MLP neurons of a small language model. Each row is named by its layer, matrix (up: input weights) and neuron, and shows model dimensions 0-191. Each number is 500 + 40 x the weight over its row's rms, rounded and kept within 0 to 999. Numbers have three digits each.
After each neuron's rows, "fires after" lists the tokens most often just before its 100 highest values on Wikipedia text that the model never trained on. A number after a token or word is its count.

L2.up728:499500519467534554513542526494485489517474545491456506531498444484527548531547523501489476519555443535606532461516489541533476496556516455585490497424505545403472498520504474559530502522503508481481448526519513546496450543534492501457578461473439511497571527514498475491423502475536586510520430438489487494561509538529508494524504539507549443472464468433459601462490405532530493447524483483464457409457514469477478445522531465459463522471540492394487524493493570466501548524499471520508555494448527428462580495508495600563513483479417578515471472472532544429492498514561507484
fires after: "c" 16, "G" 14, "t" 13, "S" 9, "f" 8, "C" 7

L3.up610:482447458442513506502504494555520469511499416506510446528517556594546576555563561538463543491537573536483524477571513464530499495473507490481418524443479481495508544460508498463503471595540486566503532506388497519450466415488496498511473507478526511551506451514562484486476543520457501544474419434454511478500499515478457566524589589422511471493501496465489477497519471444516454484559463524477502515558476542475520446501458521495569479527556453419507441499492521483526520551441554462425546517396504499518510479512499465501545483567492493432465502501540458528416501539538479514
fires after: "bec" 32, "be" 20, "H" 10, "he " 7, "om" 6, "He " 6

L2.up464:506409451483539572523481519499536543487549469405506619408360422476434517487465545487472492494450481504447485530529502539489492494504532432527448471520445475490471543562505487552463518533516437484521439499481520515517490489498525515517475534459552497495484569564513566529502452485488549505512551509492510490544462575529584513418513466507487552388485509464464476527471510504500466437525434522498483524596517529513491496461487522451447502517503437460504424502504481524577416500473562582508571532521483501531511481477513501499509519489528469510503446475514480533547540524471436521
fires after: "- " 46, "–" 7, "(" 6, "ed" 6

L2.up427:494478453567461464477521511450550555465488480499527429494463511521576467425489482465502449497531523535442481535503544556494437466461469519524444495554544513512459491525573436485583532503486492505508547521457561471449536493568564506490532420465575465566546460503470542500511556577540440532469464465460462520451505462503523484516407498546521576503524509526509469495517505429463569494507539514497477518445509504512511494522433478453531468455394557515487505591474550453454479447517482526528553492498497499445470521572489523526422513464439517477435552518607535507515538536502454477
fires after: "sp" 18, "comp" 13, "Sp" 7, "vid" 6, "mus" 5, "ap" 4

L2.up827:490481480438510525559381553503514415464527514526487466469491497471542457512498488547518542548586505500440491446484500454539544531452448472509463487506490462511477496525446540542518489455489469488507540485459511475439471463479513397550513550497533549499502553552513530584554458522423533493567431499499476521517503495433528448549410457454482525569492566553494507537467508440506503490442487487491503547534482513527490499482550507535529485552526526408476476425523471548498488490504495451500537494494474484597456523477521565635510549485526494505396456446530556511489473512502531428
fires after: "Af" 27, "for" 20, "A" 11, "con" 7, "C" 5

L2.up252:503426431534551479481405526549521495502431505549542507480462463461480517480521564505478511466528448509478498473501486499595545570504535588469586482562477502501561480490500524480508451398596497493457509489502466516500455505522449452471597509532482518569451483458433523558513570578398444535489505546443478524481497563470492453495485492533500522500517474513534496536570438518498514542490453457478570525559509507511499514547499516509553496524522486428477510458473496551481484460510556440453538522528484463493426532480514483513529491502498615502464486493502433496523447440452533427
fires after: "for" 24, "und" 21, "ti" 16, "form" 15, "Af" 12

L2.up352:505504587534494506513488531512491489513533431555563517463418508474537469547422518527443485448553536423446473553487486496473495523540489454515461469471489535501562497489456511523437506478554518469493555461496486581522528457503446544541514613413523501475462551550495526465502453559534454517540423539486480576480523530596534524520546540509482577481451450443492501528471542495523508553454483546476513473472511496567451501482490463492480510463509442473506468480566444492475510462527505639490556486515459424475465513446548566472504597521509530489456475494472493485542505537456461454
fires after: "- " 29, "(" 6, "200" 5, "S" 4, "ec" 4, "c" 4

L5.up41:498477481497576486491471471553486413514473527513525476517472478446518499519487491546458511495608452509551519507551546430557487476509483559451436551468483537547545481489549504508460519469454584531446545529498431525451457560546450570558466508487492525474576480477497527464458440442482484546445535545523548640533462496466448501517460555479479380521427553500502504433537530456448515488561474515467469514513473430566529606521479463520491519513514519485446511505520510466475460490467564449519516490566470500411485486475491473489495482538441474526505480469496457544506527502539520517
fires after: " " 37, "g" 9, "su" 9, "o " 8, "{" 7, "u" 5

L5.up394:491489469550496462520543460503474502485486539487541484510565557460554518554528522491499521490499454422521479480515508440509564536538461531470429561510468475502615478518488564584503485551572632548496506521443518462446440513524448458523537449486507538504434466503548546551488445503489496573458474508506478486537473514473486512517494534500470515511429409503537480471501459498534505547451452569457556481430506486467574475488475408435549495513547457484542480500505437504474534525449379521531486474534580437493476514535539407506498529520472456499468513541534493515538489519494432497
fires after: "di" 20, "de" 10, "f" 8, "te" 8, "se" 7

L5.up561:576488579495474478520532545495510483500470486456466567523488456500549536477479551523483505450454522440503479555553459508528471515507499490492488461476602527579573584529505560490433529534472419485494527421519520472438487443587515467527448539529528495455496521490508492510481529486556518495502430405539505469575570438591567504494502531447512430456528499521473429495463437477446421494495482552469478533523569476570446515516487484475487464503500452430506493473463527537527490438493480548475505469448530528464478451478502537548546439479451581543535540547564496465485495501532485460
fires after: "a" 18, "o" 14, "bo" 9, "ph" 9, "m" 8

L3.up375:485545488532460466553454472531490503522507475453574414538568499486496444518499498491478510487533543540446530527479523439511534552504516509458465503507444514539541540471484499534473542510524533554466422488345660490554462535518475503473469572465523505469476513548561564531508502534480482561501428444431494533530514560486475499544564502508466489522478462462454536453411546498498476459532515517476469534519499479475545529512522498446510485516518510480488533582467564555497526483496489473397575481420479465479446453470498506571510504504537503529474547406565469486488489507494469536
fires after: "bec" 29, "was " 10, "a " 8, "g" 7, "be" 4

L3.up706:507539565458439476439539455445555505454524419528498448478475480528543550491497524421482501505475455567482578498520520462487488540518505584509530514463542577483427531515454455428474449404498505486517522500526528518479452489503545486550524486494539530554484442564591480453417459491499504498469522465512538495482503456523506503505550484455558574425478417480423527501546491432514476462549438539511493517515535534495567399557494524521539530596532492439503490488479491509478439512526479570406592529528537510493501494504507498536483484491500458462555464554542496523542482530506473531
fires after: "s" 23, "ed" 8, "e" 8, ")" 7, "al" 7, "S" 6

L2.up479:502460555496538500468501509440548423465475450514497500481537450568585459474500580481502516550462456553423569459464536484457484488397500485511473530565457519451514504480455480511500526446532537431537526533462563481464461520523467505426549491568533568477501533443520513567521489475492514525483516413526504481510478495470602449502463422558489512501524539495464500509522460543511437489551541482492495573419489585518578447492487432493479482513480489496410470498522495542571510519487485460461568469446533512567517482530434518470492504483451553497571522521453514519548512415535494502
fires after: "L" 17, "R" 13, "r" 11, "bec" 9, "J" 5

L3.up153:538419464411493519531505531455513516500481515494504546482396476504519498511537534572436437489483564556549528453522508502513438540496460485481479483481391470499559502569479481511521408469481512483446468497479515529494527466505492399540524434527483535461543604507492504496540494419492498505396480457480478548511479477560458488508496427534461464507486504469537453537500518516478461568525498527510523593513491581538459461488495428528522406494547506459526464477448523499517526516494499599538514485562543506559438540517572515538527529505532493535455512526475548447462586493490509463
fires after: "- " 37, "(" 13, "–" 7, "opul" 7, "\n" 4

L2.up707:520463519416497526509595517452524495451522463467478569527550489518536514534470549515483527467458403502444472445407570570494521510524425516537519512525488544450445505494559555475464534474534458447429510510480463522553446444501557512478501492492463561455540458526571517426424497488481436538580518452537520541578477491570502518508503459477466568424500506467490504482525585490473494474436464516506505479565471528545504460504522498475482507477545545539560424469458543478497445513551566501467528494502444459473543466451521511523526552605489477511538533453490494542475532494449456486
fires after: "- " 23, "–" 9, "\n" 9, "(" 9, ", " 5

L5.up376:511490506484500480412478446479471459544497506477461548513499482483526516503504554497483438495481442484495446533505509474561575514551447499512521553458544484544576506555516451504395532408493489438454518535564399457501517489525477482587509531496492491560498482499472489490473383453488527499485475490487548509542523571517500553530514489412516515499447467515493517495489511459510595530519442503481479466525584506535473416501548509494541494605482467479517552444492565484503524576543476564525574557502491465504432449473445485564508546504474477472498599501573460473484465477519531458
fires after: "o" 34, "n" 14, "a" 13, "u" 7, "N" 6, "es" 6

L2.up413:513460422505406507450479546430495495467532455437517576464421478558428507550460549495472540497526475499547472518527578483538461429577515517504490536533531516547499510546526451497498518557481563521456466526481516504477456431474472428458471558479548546535524407566541510532586490515510437493557465476535489533505501485534507530494542429521452507426523508475434429538530519448523514511452491512532569515538494482507550449536506520499507461434482481490449489526584449503543488479456514570544575442495499438445484519508506528581493517511465474470484429504560545542503556472511461507
fires after: "- " 45, "(" 16, "P" 15, "Di" 6

L5.up724:486490480578437466464486496450452514520516529529519525544446547498518474537449420482530497474502487476455511590499504518570462550508540467505504521459547582550526429513618493450466547510481484487495497475517465557561508550451525493533533491441486559464524516479539480481514562459508510535510514490489475535514502522420467533496448511532479435551449483541422506488512565448583524550548507532458590494412509473459509537497514443476522523389561495509528497428453511519463511472500548446562423481463512516453452469518533464526483472539496566495519506423562419452542530474453476511
fires after: "eng" 18, ":" 18, "u" 15, "un" 12, "su" 9, "uc" 8

L5.up289:492406558525591502478419462514452486470493481502571509465470535454523544505463451513473462533505517536411467541499459499549506554487467489489447537561499537518467476476507441550514525499436501496470538561464462491485492454461481461472471626493486473501495511488593534492480478457553436485529456506480471521478499575510472497481528498517469495485523522537527529513466488464499479464524495529485405471484459492427478465532525633478503484509513540595468604576481544541577486443446431491486468535466505572539455542526501509472503483572475469474487526459553584550455466517481507534
fires after: "===" 32, "a" 8, "=" 8, ")" 5, "his " 4

L5.up927:509406511456512444534464421487494535486501456464447463470507502529524511483484567460531531530486494509491507572509483487497458519428518481528467540568493572493531532469470558439486459491464556408378525464511537536487462508517459390483568476510472467482462487461559559443523412525447570483529494585472496498493490497526547514468510542485500525482562524521441545526469546559570500461514470548559474523427449564564499475513548531521497497424447495470520519553495511491478512470507565502471556481547537565511500527501446462521514504466515480522445549522463502391579498527518493543
fires after: "R" 30, "r" 16, "v" 12, "M" 5, "ar" 5

L5.up799:494502549558497458487495449541552515531413548463472535467526539490547493503532494582486500534471517510513499467479473450531486478503484436497480451490492475402583487510516448546486475550455484447519450507427461469531521514496554492456498474474551563542474480567444495483433556454551511502558466460507537456516423482530507530490469557475501497544486580527489506465484465466477525517465488506533556549454556495494495498594544461457499438451647435453581497509430481543502490491563426486484510422482537513575542531560498484471448554463569523560498550524500489498473443500480534492
fires after: "." 22, "de" 21, "f" 17, "ef" 5, "of" 5, "fe" 4

L2.up718:475546430513504402546542456533480452454476474530507505504509532511575513560492522449483504563566443536511444467488458543501531512499531499551529480519513503469435488495529551461593529515489472496497479377471509553502526443456495496522519487545476548504492506525565496422469478474569492482465454468473553528566548531545451531501560524458513533472469501497405519481525506454559474483543474444543527448487536454489496541561456543520423592487456536466487526502500534526458487561472518392473569475500483464522559436514531537534480535538498545506424453438492422458495469498575534503
fires after: "g" 20, "h" 16, "c" 12, "G" 8

L5.up555:550562457443501474510532447486461510431528515475579529515478482427572509463517446505470483500515583597501419490518526527520483512480506602517473538531511483463541436507515516555478526476492459444521437516548498499479466498523509474542466492431431551496546516542467555503491523524506498541480495510536498585506369477470509495456542496510404489506497463543465513482532584510442490462576528505487510466506487449535554523472515516579520534469498452479453439478440457505498500463573453517489463554538463511454498532535555460608476491451456512474479446575546516523468493565430517492
fires after: "b" 16, "B" 14, "u" 8, "su" 7, "ra" 6

L5.up772:429497448520550522496424400487521496493445492482466426491493528505514488505543542534492512559476444492495549496529481580511468494506436489512515473526547503433524534515520470554483479368450476497464442560515522482500466502573474528490528409587428489536445486513530513480483504498499500550551465488485600506505455575442500495503476514498439516516496485464485579489545447448480507501543526581515433494449534469487522502544525509502426499504514501523554470527523518522448597551498513509549487497501442489568538591499497575468509531520484553395513511515519430526496445546497499416
fires after: "t" 18, "und" 15, "am" 10, "sid" 9, "or" 5, "al" 5

L5.up184:482532445458476448532556521523508400504553483405559487511492438472545540511474552483486552523433493460488483475498492472522451508488560469498507513507531482461462474582517502573488536540530456476489507499493470540461521521474473437498442557517471468486562524504456482523563502509516499547584488542490427488543516545443508537463511529422459474514541529494548523469473614541490479462455485458448573523475535548446552576491459509531494481466556492528496397585475449553519516544495438517444462538471519559476476527494432411553558546497523479465534525530413446484498461546499508483
fires after: "i" 23, "o" 18, "b" 9, "ri" 9, "co" 5, "wi" 5

L5.up680:543486536498491463490508444545446472527510494482484451477472402450533474508524564446527518442524482585520534480497550498608495528506582530479528480467542557473481468409494500528596432553525506436487502495490552537544541560470481467557472512512511524495449455547440491498508480526570491492524505507512478493555456501443569452457514500529493462400488485468484515501461498503491664426488469492554554377423542560525516528506463451488522484447555487465534534523459486537456484550527534495485562538497485491511477470492551530484426465469517489531496483496511511524482466552510519531
fires after: "was " 21, "le" 8, "he " 7, "also " 5, "is " 5, "ing " 4

L3.up28:556463476543542540504512481518525466497506507551526503437471497441549489467480527450565454487479468504544502453514401520478411467526501527444479534497496589529474555500485491545523549432545527517458554509531517492483474459514434512470402542486619462493488429492467495498480502501543505503524557552461497551449570467513471520521528547470525522505404453461488506505514500464431556542519472537486501463541586490494541443576547481479486460515496414470510475514487521438493472512575449568501552606538514502533453526485558542567455475511452459461539448512524522530526554434493451484
fires after: "\n" 39, ")" 7, "e" 4, "A" 4

L5.up400:470456456490539433494453454444527500467530459502456502578516484571456471495510450563504540512514493473454579533494469413559491529559534521548458462504522475409461462458471438457505416504480558524437584476510466565542456524494435469510511497429471507443483536521508499584512531503526555544541465594511551548516454581462529469521487475512474500439479469507560472554394470495559483480488489474533508447417571487463534496538539443480515537503549554494548576497501537518526516542562512476447484476537495501490577497498517493463516464517434466529526498538486498470461535557496520477
fires after: "(" 19, "c" 13, "C" 7, "par" 7, "is " 6, "was " 5